From a checkpoint of a small transformer trained on Wikipedia: 18 layers.
MLP neurons of a small language model. Each row is named by its layer, matrix (down: output weights) and neuron, and shows model dimensions 0-223. Each number is 128 + 24 x the weight over its row's rms, rounded and kept within 0 to 255. Numbers have three digits each.
After each neuron's rows, "fires before" lists the tokens most often just after its 100 highest values on Wikipedia text that the model never trained on.

L10.down179:135140223115128144105094167136129166105145168110100135131131132125160132142156143105139102130101101114130151130114107163138151141145137128104133105145164126167120089096158130147108111117133143116131109118147163131122145094122146182143145121111127136114145116152143106179134101136155114147119134105102138151093112141109147126077116110102120124154091133115120131118095138126115138143128150124141126107147158107127107075124175135133155124170102135157106127124086136059150079151186149139157173116156119094121131138124180080172099151098144104143124171134109140082142123128163130141113182143119137092148147113164139112173101116148145105117083113127141146145145097126131128167147
fires before: " |", " (", ".", "rum"

L6.down829:147112143131144099120120140145146127177145118138108114096134127150116160107109157130135101123121144100110089142143127131148145084105156118150100116167117136155163100147110127169141123105127103097131115160096168138137146132140139114115143104154151139116134102169114124092113161103166145152115142098139098136111099115075140130156129094124114142096122102140152105166141147131107118123145109085152109161098124125126137159128121104106181160110151085145074149163148130142126137103143119117132186135107125127105145137177124141130132107123161178105100146166136089122133162092101093106151064076133117116180137120098103180114103164105131127111104121119135114166117146174115067091113
fires before: "\n", "=="

L11.down131:146150088119174082136111160111116134176105091105141106123122124167133153146113141140128119127150125183126160133098159139135190119115158129132173149118140157125116154129040146110126113138131116126136121147137114132142141120080147182099085122064117095099084135109104120141130101128131142155121133146160102089107127163115124119141146130129156122159109091126099111174109118131167095128073155123095141144077128131089118111101147135112123111093142167151107101155095149120107093143084166126163145138135152086124155119126093139130137113107107102102125122122107161121118106156140110117117109109102150129119137111095108118122135100128137120168109104151176163111138155136118098143111
fires before: " ", "1"

L2.down222:113151109115142112139128082130120147112125073133168148144160140122130162125137142153113155112158115134159129093161123130101081100141095190122150137111120159099092129105162078089129114113122119104142133113093112114157117107156179158134135122178079113150151148110104138121174125115138117129090118123132136087147111155109098119133135135134154135115112127135101103095099168142106122103135129113147153132144140180108152156078130083096157124179146168111151054132099123103076184126112132135151136146105133098086143141147155101132090105154141136126108155145109120109126151133102153123109129161120111138148126098103131087110125116148134144111112123096105102173089115112117152121137
fires before: " ", "stream", "ity"

L14.down645:186102130108137143111124119118126123116140105133121147095107128125130136124143104157101104125141148103151092162116126142112105141147138126110146111148130140177114200101121205114149109134081167165129143105132140116129175085090145102103141102128140142154136103129117144121092124166147147144137129129133111084113157126177094092119073104142145135148125184104142151149114123145114189110107110157168126095135104098102144113122109127141098123147104152129155155138160120130151135151220123135121115121129124117190140143096110122090152103103133119126169096112130104139109142141138134104137123125120159112157103116178087103134138146139127102165122125149126149105093162153107113118111
fires before: " |"

L7.down261:161117144153166116122127077102078130129152138116118133151119151090127128142107099147114140097116112104111105111132150183140143130113120140150193109112103160154101147093096167108150171119132128124125099099114115113150163111160073110066123127120154126153118109087151146195170141162157169120139133130103127114165083085110103161139130123122154128115151118139133132108130136167155134093173117090143113138149132125151154120134108125127124155147147159125148147099092136108104169087107133149104118143125132126129143130116116131161136113141138095121110160151123137138171157098130131144095137160098136134140128112115132111163127141107168140126115098174173145162118133153145044125141
fires before: "1", "2"

L11.down506:117165139122109113096137133138132069143103124152152121127098157115111137139101165099131144119104142154140183111125103134147109100141149119091153157137153154166096143120121109119104108117103146106116151098107156120142146146167133106144173118102104156091094100125124122120128150171141102173102135133078086111128126113124118142158123161092123127098138134148108138133122151160125121081078135111126132170146119138137133132098076123115139153124137112088144145094082175141153138098095106157089124180120153156136103146158116040129125129110122133154153149131105139114130116150113105144110124158169119133095134115110169160164095131170112139102123119127115083121165175135131143084136
fires before: " ", "1", " —", " \"", "2"

L11.down9:128109118138154154152175126129074096148179115154164169148124080105162112121104094126119126150100105182168130144117081131085131103110128143173123142110126137121154123186097153088130105113128136126132135114171136068105138129088123143129131137107110162122134155123136126126141078112113101119088112148137140120121137091094149093111177168132162173133101153099125147138094140145119128138189109166137101116122158150131128172098145150111131112121087114117156144146145115152135118131104101168101147139099119124158135121082133130100109166143157140068121137111117134086128139136135142112112147164127128100118167138157115137144106094105115105102136158160106115135142148142156104130155
fires before: "\n", " |", ","

L11.down24:124150107109136137129147142131134132157108115126112142136062129123123124102132073134126145119138123095137159143154131108082136133129114111138090104157150118123133147138086105099101100125152158128097141107143184180142161119133116116116113103103120147137139139149145138100095105073145153103144154135141115102131175109170165119132127101137066171186111160162155131128122144125090127125122120145166109125149136136090124100159154173150113140119123049132119121155120139092083178092145071177115154088095118097146086161106125124098128109113154133140137125160098156143143112106148146102131127142123156119112074127152095130165116128146102126124130151108133144124123133109143115095133
fires before: "s"

L6.down389:118198085190160152143133137107130121125107111126127132141144162137116117138124112102153151113087106104144149125071144127091148145166158169150137171125114119124084106163095142163153125132145110136094113133089092106082127145132123154105098173161097144143173126118136140150116119069121152180132112176110147122118100095112121165180127131123118098126132105124121109119133121064162134100151121113103148118112127149145119111098165091123125132138163116132132138128134139121109121097121133132077146113097168145126160172108170136130138140154107074169121186090107107098104138114120120152130112141137139137147154144122097105125118119103099108105126107139136159124117166117112132146117
fires before: "1", "0", "2", ","

L4.down350:134124117115132150125162119171134081110155098132148110185125113140137099118148127140104138117065165083060120121123088091149181144135122138122132126118110112172133147115116114127125120121126169115120142089082116114133125083169149119165095078098119124133122112109140136155125178120109106122094136093126145136119112104134145111129143085081137122127105163123157120148113133109117165123105161116099140116143173152125144113162110111117114177152105130085117126081132189147136127107080111110101061134118108163157136110124160123118128120139162124158143095129138132128133139141174131087130135110167161125147094137168162120111149150133144115129149134165147109092119099111129156140150
fires before: " |", "."

L3.down797:101158126100103168147121118090147128109107099135118070102099130150121107131151149114143137096107118098147133139132135120124103130155127118148133137139133152117092113145090126141140103087136099115131137133109109116143133143145148172143141139144122094141140117159148111056133112116123128172106125073109136134115124113177147155159088089144149131113130136205142151105100119151150139118162168121150076117165137153154084162127125084103175152118136098125133102164099135089109125157151089109177181122105100169114143103111106106149138148158154138133144120156107138150098141168128098095129130112108142109132089112105118154064126103110098132134118173139108128121160108120115115136100
fires before: "9", "8", "0", "1"

L15.down872:176143067118162104148107113132150108098126093147172114093118087134162128091123154093134164131197122116152156132131107122124152115122121064154111127108150099108151090119181095147150134117163104100186095143136099138154114085154114141153128126080196131124116134149112128129116080115126146107145154098146108110113122146144132104112148120092141075103111152126138156099153135125138100168159150133116138121147142109138114145112109123110148128103120084107126110140156135160099138134118131146102096141124163100134111141113097178103165170137141086121156126068126108128142139140148079125156114112140133152135118127122151145133143174120091142144118138108132125109134123111148162151139
fires before: "9", "8", "ed"

L8.down374:108138119133106146126146143115089164110132146116094109097130145126120180124082160136160169117128129133118113147096104112155131166134161141113107120182127122125098125091059104131090160134131149137130132117130177101127117161132153133077142168125110101128151147095088124106093178158157142108098156128118123127137084115105123114111112182124116093120115119138135126095146172098136098149105159191145119100130150083135156117141112099148126157144104124146110162134112155139083134121106123121158147117122132139146155146133128128104122085163162076170117168098115130198128111128140150165141122140121129136116138119148163110095118149174144155148172120099135117153128121125135129110087
fires before: " ", "\n", " http"

L15.down849:136118162159117149090153121125140107134129138194126141116133140139110149111126139106118099108108144089076111131147136097093099132127135084152110112117158148094082105169138163105135141109141148156159108118103153117147129165159115128102146114085130110101114121126110117155149117153129144148130106080136160100126075126119141134136135134102073084118127118154112131108161166120148167155145097115163119123104094115099146108113115105119101114166120064086143115150083124134167126140145153141111110123100162156184084167109169108110109143058124073146124112105122119080120126145134122121130097148167138157115154135114103124091105094133112136158153156128159130131111134136118124110117
fires before: "|", "|---|", "\"", "'"

L10.down732:126136126099138147173165143166137128173153096166131129116119138163116115131156104112133192151127168079096130104149133131122129095126128141129164191093097121105133148140168100143119133123126155147126120113106123111058143086123134146109136161114099137108139116106123111139136133121130125119129089147158176166140129100155171127113116115124101093158164114111131134112114122134126111126114108143097138162168138125132176138111113070126136149123122157106092150118136133146102042138132142115123133119164139159132073143160107100154108183136141148113126090112084131096090135122127148131161114107084110107117125168169104117126142114134142128087104148116128116127112096171141094128116
fires before: "."

L14.down588:141128168161128139132130133172140117179067152079131132111099162168111115089116131141112090111133104111155103130105111118134113136118131170133140028119104124144134071134126148117113122128131107136163091189121097140118132088133107132127096144146149116177118140128143129143117122159123054105120153140093131124149113120148137104106083140096152153164140151123077140139137116136146142100102148127097154125109146115136106132117121141145096146146166113128137120122123159125157129110129182095125113147134124167142132130157078096144126135159123106141149082114133127171130133130138122193119101169144117090140140136096141170150089137123144128141151136144092125146112147150113086111130
fires before: "1", "8", " be", "C", " the"

L4.down457:098096142129128138084130133123103121151116188099153117215116106117147128088137125155125108125150123099076146146174120119166137139125084099114126159147131114120118202162118122126112105119124145139140144089175114099146099099161142114130102137109136156171159087110156150136162091156149121122148085111109138102094175095114169137102128106105103095070112153113102133121125130097156154134121134121157160078141175136108135106116133102118143137129137111087127131111103147165127157133120073140126114133148115146117122138120141118139109064136129135142122131164128118132120120091152130072111114117159167141132148138098127120108118136147116141133104162094126150153170136126120138123155
fires before: " |", "\n", " as"

L3.down666:106132154113092144109082107102141127079116149096130147101108162112174126124129138118112143105150144124144159125141161099151101123159144124097140098128122136075124162164139132137132132141102147110150142181086090125149194139149144152166150120125143141157100140129144126141123099174148103145112099151124134150153127131105128150099160070120144128145133136111086106141104101143089118153112137110179109143183129113137106083127097131136141155074102096149100154143123115161114111149078096097140147119136154158123131128125126096141089116143059153102109159162143099160123126141130113136092106136159106112150099163147131074112091119129139117105123146115107132078132107108131140109120
fires before: "\n"

L15.down723:147109102124153143140127120159093178148125096144125145169116155141153101127137108152140124143127166095142142152145148156156158069140148116117126154155133100156158173147156138102096142124094140076136160115144131088120121124112168158119133119119114117119134125091127168094112140075124177103121114151152106126150112125171161132113126038107122139196120087175165126137119126148129141128116126125122104110131183106090120135145100144112112072142096142145116115120094121135108158110140098116109102111133166122141148136112164127143092096127116118128131070147152118103119146156117179121151120117138118111113123160164121113130139146154124130084171142145107133116136173104102141111142
fires before: "3", "2", "4", "cu"

L7.down845:141143104144155124150151116131160111104080088096136128136145094122101067178134132153129106130127146107120121122100128153147140122115139122129137163132115155088107127107156170124139147159129124159133071150149116138134138140128145153086135079169115142139162110155132098117148107140109147136086098144108119075152125119127157122132093110130118086167138173125076133126140123111119132120128116146086143098117090128112116069137115106129141097123108099161113107131208158099144151100146118104138155152136118123117162145161155125136135137142173135180093133077113118101133100112122137143151132162117138151163080091165155124101161090158110133124130120136096132146145112104129185123116
fires before: "0", "2", "7", "9", "1", "4"

L14.down127:143147111116133123133080084111148147110120095096117112073124155149144141110134113158084113132126107128136127105184123144112137127129147123107145102121109115089149132139096139165138117116157122107156123151137124132133130108106116171157132169099110166066080151150107093104098133148172119126158121206140145145107084156170101145177111095122145126118118139162122144103112133129121164124137144157115109153110127093125141126119127127143113139167162113162107141176105136156118114151084134142145157139140166128147164131088147142110130101124134112147087128129086139151101126124146130110114168129109128089087169104160089112133099089095108145165116113094110115131141161143147151070151
fires before: "4", "5", "8", "7", "6", "un"

L14.down197:112119147135119118128144138146097100137143140107145120060118143153138145152172120113108132127136155150098094151110143125152084126134123152127142161119134165148087114129165137112129123160120105122111137119090160166153154121109165138152088104122106154132104131108135113130136134188165127124135116151115104115174080134158088116124095126159132130164136154085084099154169138128099117095115070109093149154141121113128149124078179122151113091121136081105076096120105124133150119112112162124142132091113143146125130138102137121102144169110111124122138105110140133110144157119104173156127141114099095093092115187141150089101123142138144113076116071161138150140141120111150094129105
fires before: " ", " of"

L4.down418:107159149113094123142150112151129123151130122137109091148164123103131117159109141113119111132151116166126120107134117125154129107131143136113130142170111124116143136099124116105097096145102190112146106166151103115117130098154139125130144111151112123130167083153148097157150074147097114152094134123124104071161108112113127205102150143123148146126108124128135168158094102165084127101143154082095107138094139108144154131104147088124155178123101089071146115114109119127176142117105131097110161182130147126145106100183096153156161145118145131151186162119095153067114142121110134130129111111126139133111112117151130106098139131106146150153132133151151109127103098153106156147134
fires before: " |", "–", "x", ".", ":"

L15.down566:135139130119133141075110152126105174095119148108105110114148095195143122146126111134170108090162114125147104122135096143116127103130143140169143152153155112098125145109108158147103103109120146183140107145147167143162107123113136143120126135144151125154100105115094154154101150149127116154117099115124148099152125173107117130106073114114141146113115097115109113105121122070166121094159129124077124163151152130117106141081153154147107122114154097140127127132119092116070127133131121132087132139110110129128086115134145142143107131119132126122113090106094131140159116133137144127164111063166095194107107117132151176144163099116141131165086148082121109088141101108149147124170
fires before: ".", ":"

L3.down810:157139112143082097117101121115102138137184140143127114125161111109107124121138086111121148103124099133119103143070119129109116134153135150117154129155143133088110144126137151108132130136137145142156184103099136089135149142126101163101100144103125110165114119157115161158091084173136143159139102188139106087164108155129146114105115132093151140142153117147111120105148139127115124122111167145160127128125123169115129160110178108087143100094106133107142100124121132168160144125114169161082163116153100125097085135148110165089145100060131120097134101133153138162108119133142136143116104116098186147140100128121170162129132119123129169118123186147119112128093170105126149118130
fires before: " |", " (", ")", " of"

L14.down674:151126100158131124125178151129130150106124176141114144181124118136151177140118151102138098125124150095133139134130136128126140135152138106098145097150122151112145124174107136134098125167097139165151104143134116115134151142098114158116129126131156144133099102151122158118130097106105138115139136110164121153142148159128149108098139167100119082142117144110094119132111094171116154111128140115099117107115124098140077124142156113154136134109134108119171133175098081114186086127107118157092120149155153189119101137144159184092115135120161119106111109132087080159168154124155132135132092119102132115115130153133151086107161099106123107156109113138150168115161120064074109110162
fires before: "2", "1", "3", "4", "5", "7"

L3.down323:115159102139132146150129128154158101148130101123171119149152152110120156132060137150163185081113116106129104084142126154129168111106148112133137128138142142124068163138125161136155097109124135136102132141173132087153126111100082106152179124138133142105137135147144150115122132147156132147149125157066079124134144128139196133113126118115115131105147175148108116134132118101172141077153162143154089049135098147095138119151077118148141153177095151157168142142124115113132143110077168143120146119115152128132153150124129118118147105096136155122136141069124093141128137146121130153139167096148125144130111147145130127124132141112137132152118140152154120136104117117114113119088
fires before: " |", " the", " in", " ", "N"

L10.down649:180088084142138146115144158077124135159201110145168105105107158151158131122131129144089144101097138111142130088118123115128147093123100104158100173107127152104111145120117101139126130112145124122127066109135188109124141101114133108130121167143140146093166176139152125171112135130144145108161107138148115124130142105081128115157082131169142132133129158113073151129155147149119115088119110131150158086126134129159137140128107098104190127137130135082130082117118150151130143138144159135124122088125121140095129144123086136107146134135125159128098097167112125122113090129113152169107102153110114135122131134147135186109150134127093112144116113132119145137123142167122112117051
fires before: "s", ".", ",", "8", "7", "5"

L10.down178:099151142141135135102140084128112149139128163076071120130134106154105153169167173154075153106130102154150116131140135133130163140123170147122158158106133130135159112130090172130108115126162144117169151103136146172115176112144132114137127138123103096098127163180120123110118102182119136137109165083138144111156093176148153124150137130119137087129155108161107076088123111120132151092131131125071171096073134160121111134103099159133118136095093140105134129141076105103139135150116102086150152165158134096133137099147111110114111133103085123144106094119112152119122152109123158130142109130138142125141131126108139133125160098130113127150109119157129108170124169156124110140115
fires before: ",", " |", " –", "."

L14.down556:140120087169110079114128104098085142144137151148112106110118159107121155117120137133111123092091118144135096112139094163151142143122100136149133111163084112137125140081094100162167146111127122153111119173108122115089076107137128140129128144171154113130158150107080135137155125139130163187161129081156172090112125153118133093104125117087142148129138124122101106136128062096098176134100114120136142119126133120096148106130154128107122119106085141125124126154114153197096147138098115120124087143149129100109167144088125173156141116095129130135118099130128131160129076115140133114117124137141167160161124137117099155121129159108138167116152090143147102105131130119157179128109
fires before: " |", " ", " ENG", " GER"

L15.down884:090135143107114126116107150070086130180112110141128143122150137149111137171135131093131122134083102137153111140135129105141158099131168138144126124108146121135144127124106140137147116137104149117099119126138123164094132118140150087112108076146102112098144144149101116110116134113121123131160121101156125101164095143101159130139056192138175127125104135115108139134114131102114121139089099124130113068104117143148113081144076120145120126135057138143164141104090145105114152176110144177133146126140122122096175133172131120156131103118168110115184144092103162129123148182152109139167142146125148132104138104116118140102142138097111125087142130156107162151166109142115135139094
fires before: "1", "0", "2"

L14.down310:158134145135140180140131075143123132097137102109092132121092167141137117133128128150145163137134139173131165123139057142121091146114146160172129148122086115142068112112104120127109128097142123132106138148166121159143081116131172152132122141082122130092152142122110132098152181121157146125141136139139116114150101146079115141135101116145065185153143145163136117127135146130112151099109133140139121108183122100133158096140133163175112103115193157156122130140135156118131144134117119124153113141096093148142125116109122110114113122098110141173130154140082150123121137117153139116163140092132165142127142137148142087091099092115152149130123094147114187146120127114152157155096
fires before: "0", "1", "6", "3", "4", "2"

L15.down700:124177163141098126138120087165101193135088131156150122129130134113170121138140155097153114119104101150155123109124124111115175132110108100167107120115150118129140117122088112129154110125138088129148093186124161159079174133087132150138123144122127149097155120113130122083174116153110136086124128126126152108147132106094201156164106133128095160124123114117114110072174137117118157111139133150140118074090095156115106123129123147110134160137113123147088155150123138174065159119084108143130114174118119122133157141117115109123097140151161113124125092119113133095135105152114137131135138105128145123122144133095131142143099117101142143124114081154127090147129075120162100128135
fires before: "1", " |", "2", "|"

L15.down720:129127124099113105112125120122164140097117148078106144153156105109078111126099144078130124154142125108152127141128111157125175096133146124123141165138143163133131111136165109143136108134084139160147108139191095101159115099102166106164109083119124117145136116120121164093172116141121144133115116133113121103130151128122110119131138078091120146100152156086124073159120145125172119125161113140112156060130150124146161159100086108133132098141085098112108138170144085085156152164141130111122135161141121134099152140126154154121098160109149127188138142151129130127131132119109151153151163130139124101147137139134128095120109105130134149185113083164144160139132128066108126161122
fires before: "2", "5", "6", "1", "7", "4"

L14.down12:129097095140097152137140087090121110126126122170133089128137112152142113144103118110166102178116054179120121102108162106096170112100097112121145133160155121101168111131111151140113123134131124113106163168116154101141136134155123133108107161143142145135143118174091132144132115152148154113122139184118101160102124134146118163140155201111113128115108098134121155158122104159156129126113135156115119171114120178120138112162137116113114113165098160108133103114115113147117090135121145137138129103107138122147106144114114110171110118138187171117143123140117105165096138132183121184101123113144132089163110108133080156137073111130112132127138127131116139111140109151137186117098
fires before: " |", "."

L2.down147:122150114115096142136128162136160130153095110130128094138188149110153158110131098100121145135153137108115125118139143141114160110100104110136155132167164135150123117114123129142162156118108151122143134124072166113121136108160142153121131111106186130143115130111091163127143111220111137159096117102108142126099165128104143137144124110116154141110108073101123099133128149143101134107124147118151134119087097153133115139173101147108132166123148087122110143130124091119168117135160117101103147159076084158139131115078159127164144142133130155134135105135110130140151131128141140117169112098170088177095139156159164092095121167112145109093133149084084142158142118115149121168115
fires before: "\n", "N", "E", "2", "3", "W"

L11.down105:119162118156139132126127154105120132136098120139150122168136115108108172127137121171099117128134125137141083108123146114125112148163151115133107127112134073140103121100125099193116117144153162127127111171109159103144160135146143107117112159126098112161122093077112161136135165145107113094111100102101118109087125146089108107123148104105077134156098095123125117155124107136112111110130134100164114101143135115139151119107087140165130125129152123157113151122127190126113133161093162117132115134116098173150139080128137127149097129124142098150089126163148147101096079150136139077104116108119142120167084113085122076110122157143123145173095118176171136073101134153124146112155
fires before: " |", "0", "1", ";", "th", "5"

L6.down351:172132125092116147133141174162115189116112115164139125139095102144097128160171141144099123113140132132106162100086106100150155100095162151095134065155124105116110109123113178074097161091140117113134103113131104151135121150101113145116111173129142095089143122141142123137127108134111145141199078116139157146159081124121097102116070156153125117162143175121133129107134111122119149147153108180099128120128134158131158108112118147124122149146107128078131128137141131117133097123129141109143084106151156124130086129112149112108107126110147113100115127122112161151097138160155076134140073135102125168135142129117132142124134092124127122184136137118136098148097136106087148119119
fires before: "s", "ung", "t", "night", "re"

L7.down527:136165159107120094144136140103151128140080110126095137140130077126138107144078109148170103102073156126147140104126166172145089097108173152150132145134098125157110130121095128112112127108164190133130153112160103169151117138134160107115126185093156129151088112123156122133145124142154144154141130124138121130138076143131164130132176126131113136101095125142133130146141131104159120114145178125153122132144125117137099143115116082146131153136126129147111134139111129145156101113133135157084124101154109061134142125126115085098111121127163138127128145128097171138097163118144143133096155116140133161111110149196140111170090120146163124085133138109111179153078154144147127158139
fires before: "\n", " The", " In", " It", " A", " He"

L10.down27:103157121100122168083112116096123085112137144123140100109115142134130113113130112102073103148153056143167133085107126131113109154098126121147129137163074137113122154108089127146121155164124127169152122142132163125071158120136148107106121121155168124109121139141078126111122128133103133129164153157157177119100145171128134119100143135135157113133097086144119144124091141143126130142135103146123117163103124142122101108155105128114110178094104171116129163126115121130144167126093107151091133124120153126150155093149079119107123096126147165122158133121141121124122092167116099118108145175154139113143114137161085128148146114139148126141115161140089170137165169157187088139144
fires before: " ", ",", " to"

L4.down470:144109130137110106182136152156123109151153132171138153125099177142073166138131110092123125131082118133127105103104151109131151121147136133074125143156110075166111147082126172122136134124102111113141142109116158133131120125174117175126106156104155112092122123134176144148083140131124145167127111106131132111096142113146154147117138170138140139132083152130126122102147119112112142091098149077120102124161097145157097113131091116142140160125150135132134151152147162100141127099116090129067144155141151134139141103108151097113114126102149126170090144105167068142102141123122138101152143126133128095161170084129144192126136144105096110084115117122147106136160138137126121168118
fires before: "\n"

L11.down204:089164131108134080077148193121119147103129118127162093157139118125132101175152144111146061135129120095101138113118152142151101144156143102112138116141141126138096126124169153127139126158106115113103119129159172122079145131119158145081103130148141172140144132123113149129134164137159120132152126084118139110137087082098119121091139116107206144112153159121152132156097102162122103119109143119132132137142102116171129128106148122101135092123121077172117121134100212099105072109147121127112116115117140120073117151181104138122099136113161131093142114128140131133149104147112124129102133168116128112140108115133160133148123110148148134121165119106143171119154116132112113124106
fires before: ".", "up", "a"

L4.down23:106181109134134125140167088098183136125109107169133116128137105127111174113127136145174131114107110123145163119134081120153130144080139136146146108084174137134110124114119132155150103140162146087111144125098104121148120097126128135134138058145130156109075155167137164123140121187155126124146091121057129145133143127130146113143167163125116142100091158168123105134114146140133114151149118158099116109099114113124098136124099131151098158171119129154116114144120140101115177088106120150105140118152117126095088104129120155102124123128092102165121178131164109146139181131086109101144162144114144137144133094104149137113158132146120104138122162088162130146152159134118128127100
fires before: " ", "---|---|---|---|"

L15.down145:136141107139101119114130162135121123124096158123118161078136142138164128150133130104145140106136131112094116125132106159170112083116168140102097194160126087090124146152140175100099120178144107109086131148146099085175127101141128104108093105131162110130091117135168074136142093102133154141119106118095119129129133150142167111126109125138134069127132151129156113116131133114113090135115160145125113124135153131132160129140149166131157135117109124133146103104122129084086164114112137141110102099164111140148131160099125074129144146172115134118154114129159117151116103144100094137143163120103117111134122117135126140103117085169170207133136186112148161126132110106127133149177
fires before: "ed", "s", " that", "d"

L3.down774:142124171149139106117134138138143093128118114152131124152097155147122145097121125132140135130100102121095164124109151101142177067127164158111176148141112130151150091131080140160139141142099180100105106151140125099083130162141137097085133103104137101164161124119136061103092117115117135152142140132091102098119101163126162106101138096119128107146124182129121160134102131105197134170142123132116133105169167102108104087094118148150112124118122120143123126149123127169068126104144144154127099138109141135118159134159125133137123127167124107116134123118120099094104161151112173130104155142126130113084105134164113133160134119088095146136172166133174135137150105104147145128113
fires before: "\n", " in", "=="

L6.down232:084146129139094108122141151099197177137150078135128173105176160148137113133092116122126064159076173118115143103107135146123140129126097138134168115112122114111166105107124136158173126086114127131064107136144172116139134138095123097109125165115159131125117113120113145104092131176139116134166125099120114115146098139140141109123109134085122098147165119168096158123105095155127083123087103132114127122145123165151117074106130147116115123122157151156109114129122109147164132134092114154177133152108131103152113090114112130142143087134149168099139158122117153101123150140125121128112146165096163107135134120129105141198152125151132117126132090140142122132146100133134126099153
fires before: " to", "s", "ed", " in", "ing"